{"init_std_up": 0.0412, "optimizer": "adamw", "lr_head": 0.0092}
MLP neurons of a small language model. Each row is named by its layer, matrix (down: output weights) and neuron, and shows model dimensions 80-175. Each number is 500 + 50 x the weight over its row's rms, rounded and kept within 0 to 999. Numbers have three digits each. A neuron's up and down rows have the sign that makes its largest values positive.
After each neuron's rows, "fires before" lists the tokens most often just after its 100 highest values on Wikipedia text that the model never trained on. A number after a token or word is its count.

L4.down132:501560568599512515595561461546492449449569501465492474593480564453524521487501576520543423460523509485459462472398579570532523424535603437500508411551565598450473510400494474519499464512553491577489562507415468523511492577511499462575486501534530571575539540417564547551524478566483428515
fires before: " |" 32, "0" 12, "1" 10, ";" 9, "4" 7, "2" 7

L4.down44:535476407510350525620510456551487431491464545408457519629500498450691485454511435465519424498525481470497534531424555536444547511462537451551493496510446489419477404461478479464440508524493530508547458515529507462466544583490497475535511520529502505443480501535514588486528496546493512495
fires before: "\n" 55, "-" 22

L4.down191:506489488525523569486518508556497488530505477503574481476499468515597455584502451492507544474473461530500591524486455448538594448498541518530544503432531646501578527469500528617484465525546575466512565514439447539468504555482477524537491526584593571408558488541484515469424433412476610466
fires before: "\n" 96

L4.down148:531572520617492501482545553542473494454546432541583556468578465497509469507595486623586520546439486469466540436452429475491487459552457471562430527539540521483506460440470466523540484563465489556496520484486523549572508408589496501523454474502446535453446512574519573498500413452570590530
fires before: "2" 17, "0" 14, "6" 14, "8" 11, "7" 10

L3.down91:434496491612501505551434494519454450406514567566502607459472393526556478531487498524588522476451472440556505473463436356497516548515519541526590549583538492480498504490490422554426475557524423494435593480549597568547504441512473515522522495433542504531512538540461432481526567495459549493
fires before: "4" 20, "1" 15, "0" 14, "2" 14, "3" 13, "5" 10

L3.down343:541447442464474499570477507544524496483515513483504583500525394461389524510555382414548574474501559526470486513520496489514621493461520430584464501500564507430492462474460509513454476460602463462472558432603603565609557433571581461583454440519491471499506523544547500486488467517499445461
fires before: " of" 41, "s" 17

L4.down143:482558438528360559600549542466444456529501462471551555577489453506557391601423525485532485520518446484454541466467469532624537507442560463515488493473493452461447415439400571494426442531519474494525515528535491541522581498472457529579534545530507571560539511496480533517500573474551511545
fires before: "\n" 40, "-" 10, "The" 7, "On" 6, "In" 6

L3.down340:457461521497561539469533482520426473450537504505490625485490455497498415514588414459573593569532547470493565433508565457453520610495528535489479607557556477464491452528483514504442448476503492603454503489531427591565513416480509517498463504484513522499523432440508523571588443484508504501
fires before: "1" 46, "2" 37, "0" 16

L3.down256:622442580480490496520447562583533521574568495453421519385504540549454436496531474411520460491585540452556583393518514510532531522588413504540421528463483360494491435477486493538524500513518446585553493555575491447540534501497446479465504449486529429536444514440475524536536527383459487532
fires before: " |" 29, "," 18, "5" 8, "." 7, "9" 7, "8" 5

L3.down155:470574481499509624514546495474548468547569537541601466537521527627523482488502584545472490476489486455553478516449473540591590518471493539431410412493492613474487556600507493512497529496430463456504568490494456550506516498636460530391555479536392476450503503447556516550501479544477547509
fires before: " |" 53, "–" 11, "1" 7, "." 6, ";" 4

L4.down187:422547468459498570552496505480497493506560461539563700443569402494588439553515539470445486536502542538573530515500531514497448492557519512463472568441489507447533409563424483567427449463523424559507447482453445492557549556509395581519528546528544448466520460446500590495524468402517598543
fires before: "1" 46, "0" 37, "2" 17

L4.down335:471445531559519519527456526429545480487501470523520598488396532499602493527462458497550474409504440430498457563486518369476474560467517495489478557440611465468456564481461508517456464526542450488465561394478445555531572519541455542528525516536489520566493452507477443562492606453553501459
fires before: " |" 28, "0" 13, "5" 6, " (" 5, " " 4

L3.down237:461399489376513637483541523465442482530561455502489517534536466557505386532460530488428457543626526545451563384491554572573566491502484533445451506475473454491507404436495534488429473448587460570592441482523445490489461506547501520495510565539534466437555523534492448450459537418423488504
fires before: "\n" 43, " |" 9, "," 5, "-" 5, "On" 5, "In" 4

L3.down350:479514519573461474485493628496522519379418554590457490442477569540543492493539482470538530543407555430496416477540456490453539525442514453507531620514517515500505461452562454514454458493509413461493525480504490492592504487406485460445601459400490526538512523508429445555384511440466506499
fires before: "7" 17, "0" 16, "8" 12, "6" 11, "1" 10, "9" 9

L4.down268:451521420526538571500477499504561541436444510523516524519500518517575458496573510481487402436374503399457362564487500440445510524517495513545500492585495528573443423391478416475448488479454488431409561489511504533472529473518531386555499412489529542515437496506459486546495547522417505470
fires before: "3" 12, "0" 11, "6" 11, "8" 8, "7" 8, "1" 8

L3.down228:529527516492516512451506531525491540498608532529542543464502462431570591553490267491464556533379494554535491540481469456496457477507458490538500518506513501414521533546404514534494484520496523497458502506529519453519455438572622476554527474560423480470524498602470422477465425508519523476
fires before: " by" 15, " the" 13, " a" 13, " in" 10

L3.down185:482426480513529509531619576519548517460530544477475480434437510487533441470540408463539534457499568484443543491407477412462591557481498450500433578534388529484486499525521453530571393545453490507463483483536534561584446414587510378478469476620471504498521532526489435467508568569498447494
fires before: " |" 35, "," 31, "." 9, ")" 6, " –" 4

L3.down183:565516482531483595526471530519445487417492473461544669440533346472448504479428507493519561513500483487509458492502452401530515446429456486548384569561489522511416436521464560482504509498496518525540440452525475497555524461436506537515499462549560536492524446454402448465546560423510452500
fires before: "1" 18, "0" 16, "th" 12, "2" 12, "9" 8, "," 5

L4.down37:405425441460502602510510514498451495519493497583516443502518508551600501451539521523460454512394545533472506486499483627576454561540414549483545463454470537578587510550612440479557543548490460552469462437351548521460470471566475559446487491505453551496559523438516415460476533493529542410
fires before: "-" 73, "\n" 24

L4.down0:450503596569514474465531563573517533465510523414500560548466515567536396470460579513441496558494512560608531542507478520517485421462453429520398578491553426429457468589409525521472443499425508444442548548500452376571537537541434456538562459484472463503445507474464415513579434506432539518
fires before: "\n" 48, "---|---|---|---|" 28, " is" 7

L4.down348:541546569508431495568481596538524531546445458547541504532537490550590479437560351476540426479456380418517528560446459477490535520444521496563474582542407493468450444440457467471482454518527479532469563472550526510539562516509536496546554323469506520518523466513515529503467515588507443529
fires before: "\n" 32, "-" 17, "==" 9, "===" 7, "In" 5, "The" 4

L3.down214:463418487528533491449551486593460472514524526552475470519511490608550474396590475527522591527499527536394541416475510559518552474422438517554428485536449470458526507477560506598544499529503522537527531482570497517526476501584491550498492445567555456493623573550451436475527624570553429494
fires before: " |" 32, "," 22, "." 10, ")" 8, ";" 7, " (" 6

L3.down209:482451467466590529568575533519488586471520504444505495448464467453509432447521407464530539574519512546539576437400524496582545532510532489492449579437379489446425439501499457534511380529468482557498452509495552506610519449575488463548411448540524519559520564507509444450458489527532502466
fires before: "–" 38, ")" 32, ")." 10, ")," 4, "." 4

L3.down14:472469448524522486507501514559454528449547456558445530521452452435488544380550452502456612511427574508532490530501442501458563528469600467589482512479550488531547568447509445596564586474511571424407491440518511533468490465481517518508516561551473489519528492524470521523479504542595586417
fires before: " |" 34, "5" 18, "4" 14, "1" 11, "." 6

L4.down31:392461473504445572506474447462581523489484489471501679547497392382582517554547552498524504529469500559535482529482532514522536536599568445529443479564493512531525467608450503592470455526439514570543452491492492455544512462517505532531446478542484537624464563485513529523530446455529500545
fires before: "==" 26, "===" 11, "In" 11, "The" 6, "He" 6, "On" 4

L4.down137:536534399541520474526549531547519527477553486520441537517414398423588501451455480581436491489519463548496470417434507541504485591560550478521488492484529465426427463467542463516471521502493538571505529559449416450545507539466473467486492523457598430531428558451525516431538506505433522520
fires before: "0" 20, "5" 12, "8" 8, "9" 7, "7" 6, "6" 6

L4.down370:419535615590548503459525502649477574431500490483499575446534482482623503460490484570494602529391461472463500578560475453525379486438495511450492559507475500399404504493473501568575476469514514498441525483524512494574566494560513483550511474434445498514540541486468531467471427541530473509
fires before: "," 21, "0" 13, "7" 10, "8" 9, "1" 8

L3.down283:433403504516528452458591538547519483487461525449500458466483540545527463421539376403527524503530592494472535471512517424432589546564532434572475537538422500552521499498465460459514466554449509462526470581505591575528408444520476430442465425606428587507494521502515447473409469504490484523
fires before: "." 27, "," 27, " and" 5, " as" 4

L3.down346:472525513339572492443503452546520561476566560579582474413529433541620547517531468494481512485484486500480544455394407459581515503434511496527482521490484469489453618469495481416476569552469574510471540510408448510489490431426594545491470494476508395565568452536468439514514410472418420430
fires before: "s" 22, "," 14, "." 11, " of" 10, " and" 6, " " 5

L4.down278:446479393582470528519527458478503488460584550552503554600441520490658490468515457476489600477491462515477451540521459461483398496389573498408587485520452489478526475489484514514454438489649465473564489452593456558490588501511426542447482525467493523516554538534478542497498569512552546489
fires before: "2" 42, "1" 40, " |" 4

L4.down248:385560552433549534392491508531521497495538491502469500517494463588692466462477502513450494515576587552520618524515477513501524481624513516481528440484477610428471500483435551549467483483457420444553524401520549507445476586535436569524587499502524440416485494493514512469490498538402580408
fires before: "\n" 57, "." 5

L4.down361:507468624365482542481493526434566550565392463607490552439580518550565465501477493541498476542520549468498546503480449493549513609557463535463447587514429595463545508569554508440488540557483508509583521447466468537464505519573503594511539506528520425458588394517459455525458519464443486431
fires before: ")" 20, "%" 18, " |" 13, " (" 8, "/" 7

L3.down243:495502512535456499477518540525501497462479538471552595438489455477471469543492525527592487492497539538570516557474493491487511591584433553462457577511519397485441511421439434477538458532485439511472586480529579517489477529455480426513534484441577518426483540548494474473563561498465556420
fires before: "6" 17, "7" 13, "1" 13, "5" 13, "3" 8, "4" 8

L4.down12:412434401578550512502533488501547536504495495455505461465519471532512406419545404438587564501483604459453520460476457425488511525574520464509531533552466553550570485519503445434561550478515486451513519536411456514512434418513489451519520445566413541468484581549528462506563456534399451537
fires before: "." 36, "," 24, " and" 6, " as" 5, " by" 4

L3.down166:503482488581607427449491495568537524568497520529499485478480468495518473443535461411549530447562582555475559483484501438512549515542526418591547486530445450524435519506460450521504486601519489532476516618489585467535538433583461517536491440493459478365517509484525469568503499432511532536
fires before: "," 49, " May" 4, " March" 4

L3.down232:510531573472489586542513511590394517455502551482502552583458480485438505518494476486488541531495491454539571469470607500461556570508470579521423584606499569515494435514418498466546569576478536579499489532557464609594538426419468491571456537533544557476463492377519500450555505486508504599
fires before: "1" 39, "2" 33, "0" 28

L3.down190:474459540568462469534507470482488571460536479464590596471521467467633443543372464582571650539506524520497486502481563463507434519463408492477480498498449390457475536387557473471495494492587512482507526470566451524555564488500392600498510518476487568503515600534579542584565581594523524439
fires before: " |" 49, "\n" 20, " (" 14

L3.down355:518486499553455542478501504489459520564499555504469496479494354494430463539577496525573459515476463477515508543514444403482486513525608576653478510466537509478597537397491454531492496488411479480474471462447613483536546528495514530508514587476526509432479531454500551501447515425450567472
fires before: "0" 16, "2" 13, "1" 13, "9" 13, "3" 10, "4" 9

L4.down311:509430498549560487485412501525465564482499564496435588543524539575616427470512353549617387491521621413487517491519454512498505509469458506547499529531539401567627488499505538513448508534451549441472612434555527547518433477436483555532450531546430534458484557541515491521537560575530542465
fires before: ";" 36, " |" 35, "," 6

L3.down300:406516456449467507526487431518615515479531509410454604540456335446629568450555424518453545529467538553539454553447536537522553476591582478599501454484475558492499432548488476561464516522471473494522506490474504464536575448523518555534417461555493505544500494514505547504449474478514538479
fires before: "|" 17, "===" 15, "==" 11, "The" 8, "-" 5

L3.down315:405582556478536480536486471471528505383527575627554523447529548538564559474578453460542486523399537517520392504474456462552474504460435496556524486539577511533444465487499483483425460529536475482458565462513455466508472486450462586409562373479486529562583517504489497552495528552506489508
fires before: "1" 23, "0" 15, "8" 12, "2" 11, "3" 11, "6" 7

L3.down79:497467499536419504424516501479492579367475460513442346496507521569553512511520472483472528439402504578519470527386536357481506500455561504480536545495470501421464481521534491494450460510657546531452475553474439600482573519503460529450586546553506517463558504563489540550538502472567437493
fires before: "1" 24, "0" 19, "2" 16, "7" 7, "5" 6, "6" 6

L3.down101:475564538522512556537504500510450500549546466511480546472520510530519487563617493591524483568434582494532491464461523424423642493531493471518462565548498486494581497462463467521546564526415496599506438458444484496560489444511531541493531458450404587532477437431555570550458453504494536512
fires before: "0" 17, "9" 15, "8" 11, "6" 10, "2" 10

L3.down118:718499481424501515606495478542499597507379524531519390453518514478456505454522461562536487498489385451547543426550532518532407545542470502619414521467417514479501540415559458469461516494511514500454433473560482423461506425508517512457467438447519497477536496532571539477566480497462451487
fires before: "0" 16, "8" 13, "7" 12, "6" 9, "5" 8, "2" 7

L4.down7:473447575495550481432430452497534532473543512491487566445449482504591532457525483505491511424447499431450554496444511513566483515613455456493449509518495510491588565484503419499542553528517533488494529516435552499586456424499536537531588519588397396414542553523513464513533490511406461555
fires before: "," 24, " |" 17, "." 15, ")" 11, "\n" 9, ";" 4

L3.down265:457478482419543524560551512460435502434560570563437470439419393472563482560613375460582470486439555486462483460485499505532439457504581466521544467498502558437537500420521406551472503521453453478493485407445532586466502520475499514562498536536449465379518511543586537543411437505506541418
fires before: " |" 48, "2" 19, "1" 12, "6" 4

L3.down231:601434554509514563518517535626563487566397454497483440591490518515386489511406466512471548451528452485522564432553526421446450659537533479490420474438498456486429375469489490531455562538479411483441510555528521586443505507519427454508481504462542486517537530514512443410536542456452436478
fires before: "2" 23, "1" 21, "9" 11, "5" 11, "," 8

L3.down178:493453519533481438489630528491510589510478469664589487546530515509498498511612515481527527439568573585521503565527509444564464503547568424547475564507558516471470470510481440594530501507472514545541446517488447474583504552458492469571544480493434464521526501579544522557521567510568406532
fires before: "7" 11, "8" 11, "4" 11, "5" 10, "9" 10, "0" 9

L3.down139:512508554488499501501553530526523575511482564453477436537531567588548480458486409488536511481467491558464608399445507469525579491487487480488489488573460575515503546549499451562590449519466484474499564585551530501502409402567485454426514480598504544507535523476487443445486524592480510510
fires before: " |" 34, "," 21, ")" 12, "." 8, "\n" 7, " –" 5

L4.down48:412355355525493530469512493470527449499454465479546488564522420471501541474525526473502615410523537549488475578500548468493544501501486586479463425495627531535541563543455476533589543550514512505487506440464583599483510499604512550444439478505526577515460564566509481576476501463566547511
fires before: "-" 75, "\n" 25

L3.down270:408472507528529551500513511472532511529495492542471587519527482478674425556516449435492560535447524527599504424478499473513552468519506505500501513463532525478544486422466488545434452415550493589474487501459410479528553490445363528542530521586516459458466524547556561593492457458558536475
fires before: "1" 75, "2" 9, "9" 7

L3.down44:442469569482559422566530476499551503475447532535493526425498488483591392518529546412505454479565504500565460464472455517468496525530490483546647566535502480464473549441452478507473528520585443484522539568564499500473475576576452578433525513541554447493469473511522451396592483436540446562
fires before: " |" 22, "1" 15, "2" 15, "0" 11, ";" 5

L4.down182:524485533557509522491559440519511493553551387535558499456478498422471447519521575505417569473472512543457434370465517447489578456446479452433533478559425409460462502437496520532507561588502501435523523496515444427635510509404472424543523469436598465513508555510534541589476477486547441479
fires before: "0" 52, "5" 9, "6" 8, "3" 5, "4" 5

L3.down61:485561487480435489451459429468470464511491539560495570514451444497659455491559407502479561574504575466502474457501604480489508540543482565403528408523559555443500505478503523509527422482572496541483515474457501569562566450521410479358552484529453571352548505502506494507449547473490485551
fires before: "1" 25, "2" 23, "0" 22, " of" 4, "s" 4, "ing" 4

L3.down234:510486499479465516499506421530474544567537487467511529428418505491572481477488447532584496442574589540492472522511444492456485488376452455388682495473498471481535536551499545482520501498618549547522567502464524550515443470510492545426481439502443504464538445541524508471498544460541518451
fires before: " |" 35, "0" 15, "." 8, "," 5, ":" 5, ";" 4

L3.down104:615421442439500426488490577541464531421497482526537542432485535451475491488554484467523553508466528533434546391430476400545589535442478506455424552446386517496577499554501491527507414583534619533518492471533464434524462446510404456452479528445443480528570564525493465561506534498519510488
fires before: "5" 17, "2" 15, "3" 12, "4" 11

L4.down315:575424480462503500477472607494505520550539526464422446549525511516623508559490451468492367475460528582513510486444493487531544421526543471602375464514538587494515473501528532562535552555521507491556583497441507480481463515471436443573535546500417568543510441455528478563505513447522494507
fires before: " |" 48, ";" 14, "–" 8, "." 4, "\n" 4

L3.down280:482471525529451484562453544591481468415473505496602593492561475452412427556592505559643533539461523488607520413480544509525489546620441515558446603496484481504533474509456476607571495567406498494457518485508595498599408532528553465505481441456537550572470448469500497495483443517544482454
fires before: "4" 20, "3" 14, "9" 11, "5" 10, "1" 9, "2" 9

L4.down98:344571520563515510491571478515472552450531498451482487570468478455554503445412531531550604484474381560519471531459536484538502499545537598438595524496528530478466558589546473619574394541485504486522567446430502556453524475513504496471545513470577522531532523491468540447469522584563517558
fires before: " |" 23, "." 19, "0" 8, "1" 6, "\"" 6, "5" 5

L4.down229:518414541539478472482535545495543431474492495478533561499596507551472472555518450464553469581455473502585556471504579490555520466565474419498368560433533487410438441513451477540446434534409576543444565513412501420494547552589519504566484528572512435571491529420439402482586451463480500455
fires before: "5" 19, "0" 12, "6" 10, "2" 9, "7" 9, "3" 9

L3.down90:453500523457458512500420402493651473477519524443465624512463488375581525479566480501505512534469508550585450525479535530528514513579571444518483483512456505558470477604484520539453497524411481562499471497476490437532509495473530555527451469534527492599466570415555537489520413454495556562
fires before: "==" 22, "===" 20, "|" 10, "=" 9, "S" 4

L3.down85:627498542473529459580521493495472504505496481476538558552574512508550376528384400449447414473506401474500525549547503496493456544505597500449541455486608563437399485547472479426487461557591494594475513546574444454506465559501508487551488520492467462543453472455444563440414432453526516530
fires before: "0" 19, "1" 19, "6" 15, "7" 13, "2" 9

L3.down359:628506536528474521531520538492489478463529529465522542542516457459528507516504385482500518560382508641430454454495458558523503484450445513554457492489480412406549505561416505526464525532519511545458470497523474414559454467574663525568503519523508483510538522559472448539469443511562551540
fires before: " by" 22, " the" 15, " in" 8, " to" 5, " as" 4

L3.down316:556481542516596482527490508587471541415488522516547513493543600496609490556383527518478566496466443506463493524534502496508528492519501488489527483506544490470530517518434577568587487434518525468461544534430531511588461553518516520541547463549546540595412465516425539517438531497548418472
fires before: "0" 42, "1" 23, "2" 21, " |" 9

L3.down114:519519552472514556501474533512485570520508536482547540524547488452560499485448437523540532513397522526492496483480517527481563508509480506611424568522490524453574476429491499496424490501492533465530444498533459472534526488514576477565527541457548431487524527547474539470497448470504493493
fires before: " to" 32, " the" 9, " by" 8, " for" 7, " a" 4

L3.down220:478494544512461486495416565515478454531499496520504547487500458519505459556488577587585440552571515475476540469549488531454564494481441499520458648525463430512534540474491459484490474480458380550471504500411526464621432529533507478483537445384518512524413489539512548521524485472520575508
fires before: "0" 26, "2" 16, "1" 15, "9" 15, "4" 8, "5" 7

L3.down213:498547530509505484512464515514527512526560450521544524520465472511529470415525546509617419448423472495461422574505555496576542541513560494460533551552527505467576498477548529503488496560479545421429506412496472554517443572533391523584476495570442498591528358494463484494439521597525431443
fires before: " |" 37, "5" 11, "2" 6, "%" 6, "0" 5, "7" 5

L3.down125:538413443515473515545514488633491582590466474466524543529577494542493488534580499469539552602581455464567560388449495505474569475466509513528462574412485472508499485496483487543486512498471431520435460557555428463508513393490476480548516538578404470576517540453531542479583466457480405519
fires before: "9" 25, "5" 14, "8" 12, "0" 10, "---|---|---|---|" 9

L3.down8:490565429383458500615515451473558416519554535521500469433488477575523519484481504505468508474518460468446429465545447537532441460567509536556454494407495447545459406497560513495454447512452545489438547480388502455482548520549584454377487503429533513467419419518510522402417483562453477493
fires before: "0" 37, "9" 29, "8" 6, " |" 4

L4.down293:429505540495522506497465542590548524549458476469586479430446568550536509489544553505547511515534526523494526522517504518469560519573456419567578458476472475485448518556550423550476480450457497487552447565466561525573500508593444549497528421438370479500517472484517508549515624511500477527
fires before: "," 41, "9" 15, "8" 12, "5" 9, " |" 7

L3.down263:467484437556518478548456503530536481406429486503444459554468553520624499471526503465452553524479563536447422549494427471469514490464455452524489397433573485523462496409360568640497503503466528581448543512483549421500421495568486498548527492538513558575521594579489517568506619555566527496
fires before: " |" 51, ":" 12, "–" 6, " –" 6, "." 5

L4.down239:458547505515497502412530416543446473448515508527509614526464502460490401482555398535515536570580527472545544479551550464432566609476507573491420621556549507501479487560504547502433489524450501581497505481526447640532498469490460530506483519547519535584473438398476527555576485514548490537
fires before: "1" 49, "0" 26, "2" 25

L3.down73:494481565517579505554538439505548402477527500465510527598406543440574475467467527537478522449541495468499538463488509664495442420574451441475476531488582507502494460476470529547544548588500472436488506465555555464530549580472557556460524489497568450539430537429414577487392382499542555530
fires before: "0" 24, "6" 15, " |" 15, "7" 10, "8" 9

L4.down326:461600552555554458602563476453498602573554510535466423484470532503536516427490462551549453568534492486496487547493555484546436414520550526513550492524566572493506506449580443479423488517519532502397529505368406508552536454471386613413544509515421515469568450514510481568497502473554532557
fires before: " |" 43, "0" 5, "," 5, "." 5, "–" 5, ";" 4

L4.down313:442529522417476519476477515459531483485483507538430578532535414543612570479520507537318504488520445461548425530583501548517429482513590563499527453502601530458456474519472464561483584574476553528413503481477425462459487492397452511530610571474566380515535506427460528498452547427490471522
fires before: "0" 17, "2" 16, "1" 15, "4" 14, "5" 13, "3" 10

L4.down241:469571512551489538464504494483517406487466563550580509447444475485558567491487408511543483486369508444517374495410456496480449514461355487499452463511412489462557497545498460512466542505579519521550514433446466534564531515534442465459411402549452538504528439613457535472468470510541507504
fires before: " to" 18, " in" 9, " from" 7, " as" 6, " on" 6, " at" 5

L4.down174:483513556505467483452398443524529472495567488544454581478497451485563475534600533472493510515511579492470442462506546475474386508531525425491499555536566476515541501534540459524551526520493515477431437499463526487540523519536532471517600558432473475535496478419524577505458572497525561458
fires before: "9" 58, "0" 12, "1" 10, "2" 6, "4" 5, "8" 4

L4.down157:487535526557582504541449516547477508536494539490494604484535486501727503458518499507528479487438536484431423480563522528494490449482444546413544511554514511503473536475553490485426477473575446535448485450395440477559560525479475472428485528455473548503591462457475495567475468455472495473
fires before: "1" 34, "2" 19, "0" 18, "5" 6, "th" 4, "7" 4

L3.down246:473610519522409514497489503578503469435549491463567567404489458461373489493553536514611505563435520511622440438461507446461517582501492505505457647523420522512449461497580508511570495524483439533488456469478557537522476567482555421512544510443559599523474412444429505438500475588495512498
fires before: "6" 21, "0" 20, "7" 11, "9" 10, "8" 9, "3" 9

L3.down165:560516478549574487516509523591539505427462452534477463345513529480386398557622398528559534503553556550516528473542429548474580494459456448465450478495536495500429462550470490493507481560409584484563527488494617517481555461512498518524513402510510498411548604530477498480516499436512481513
fires before: " |" 26, "," 25, "9" 10, "8" 9, "2" 7, "." 6

L4.down332:538533454497536515483630497500466514456567549471476488425564464555463511439506436494552511503555558491473551447483568384465536568560510492595441551610433564472429498532479497474574494440489520484541453480509529586567394484515524445472461487575426507512568534477554497512535541540548482517
fires before: "," 34, "." 28, " and" 4

L4.down319:443488420503472513535509509452489448566500503485463538540513401576699377599465551466566477474491545418511570463462560577513530515545566467535406494499485579505503462519491514525369562560509487486486548503522405506581527453522484491575513517494562471497517473573458477530496566520460546523
fires before: "1" 32, "0" 25, "2" 19, "s" 5

L4.down378:448487455534558522530659497421480512464517513432504492455492538454577349485516492385525545480555533496486520534517485474455507536485551474440543527508446425474460551506494447529532450523486468517469480508478523567602571414442378480486462557492429500515494563467492484550527491492513552491
fires before: "," 21, "–" 16, "." 15, " |" 12, "-" 9, ";" 4

L4.down336:465464525536559445500565486541495551517525519503459464450508549570445478482502610522532471461511577501398516533444488468448534415589537462496560479609489482491557492396498488485508470461534444519536502538552466467548467397456481490492529543521437545444436513535518446604540533620439492511
fires before: "," 28, "." 26, " and" 6, " by" 4

L4.down289:488488495467477532502454475411489456519439537569507443506457484506558470458495475508487479529496477526575504497492484456501525465449471548510429526524478507481528525504433468445455520515594426513462539544428446509529525551390393622472576482559502522531540485558503474646419440438548535524
fires before: " |" 44, "." 28, "8" 5, ";" 5

L4.down226:375480409594410588467498458494466449521653447518543611616519535497605481510465521494536534568442582474586520502403493473525512548478530541500449538458570549463528477508517513537448451481516493562533435458403466522483568525523470533573545516567469427522489395478442507482481495583544525508
fires before: "\n" 100

L3.down159:473396490428532480565444474522569423530485563394530592527521507474451565459521433482546514492567507426470535600624577510452523526501515515569446457393455395477511483555415506470549481526515509507511499534575551455525527516543620516605428457474457552543468456487417493598501513516516482453
fires before: " of" 54, "s" 9, "." 4, "ed" 4

L4.down43:543493472579464503544479576541431492452497419458454587561460423391414520440511545494451498459493500530412508464512536463458534468462536519507504528532571516533488525494503518487477510553471421507498493410425473527563515523534516514445427468573441561544498536564399478480576476491542529522
fires before: "\n" 86

L3.down286:432486490466561497496467490524468495435540551572530552503492563539644544468500444474478501499547530518633546487515528503411446568507442540453552599515487490425443437496540628570489438526496520560475484499427441607451460483415442542471511426472593442530494401470454527479484504562544470501
fires before: "0" 42, "1" 36, "2" 20

L3.down233:489375446409448555570494516553458555504473558509493467541537585542641439627392409489534539566512567540408539475451537445608533484573515525486494585479544563515525441443503487483437513510493564524527517508503468482444468485417545465448529548588422497501595441469488530467541474519488478508
fires before: "\n" 92

L3.down257:464521481624423538514593521522360475473592473433589568505459485569649444528477411527546555458446456437527522497442429507495450497414495485490534488533531486501455488447552511522450438516523421413550468408545525579588537532517454534510506455506511601510512541531457515488438554639557564481
fires before: " |" 82, " (" 5

L3.down307:470631538477515536552459580553538479538505467485480453491511548562608508442555419488478599517449463519525504432478588497500455517498417547423474581486489471458438474572483521511554450534558468551452445638470480437492509475564472464452479531510546476512596498414561572471539429561547531438
fires before: " |" 22, "1" 17, "2" 16, "." 12, "0" 8, "4" 5

L4.down381:490538480604498539470515515483506490530480475524475575561522549433565555494496430573536455488462558478444548503498551442502571396525575490554556570575595587511533488476543513533505518519441454539476603474384506480436504582538501511511439547518468516427431433488489449545524499447518530467
fires before: " |" 38, "-" 10, "–" 7

L3.down109:540449353497418522587525507476398524498461519502515499531564440458704468487429377516488485534542409484482546464485481530534559507482474412505430535518464487482474496459532493495466475493496485547532438448526542545522548475468564536453486506571468474591515453462492607414526539542488407493
fires before: "\n" 46, "On" 6, "-" 6

L4.down89:512547519631566450464548570527481495492584551498597501491455570608538438423504474585552516479543442497485470522482437432475469564492575505451582489535529437523431477459599485528475493513521452469469602561406525548489463473427448507504561486440544477546502576447507498489540493585516511553
fires before: "," 24, "." 15, " to" 6, "–" 5

L4.down85:462543502569512494528482458475408403416499491525483622443477513514577454559491504507566531488448581485561503472542471525524465501488511468476586518526510567519413514439481381554469397536545441443420581434519588490550569526447436525471561444448524467491508571482477491556493481447566602531
fires before: "6" 16, "7" 16, "1" 12, "4" 9, "8" 9

L4.down258:427486483555484473547518460461432491491527527484488632490445491449495430506568437512569519538546559454436468492531559407415588582522552508515467631598494499490526449501458511521437459455496503564481535502542445559603463482493524465471484474455487582525442441445516505600556507478583491521
fires before: "1" 44, "2" 36, "0" 14, "," 4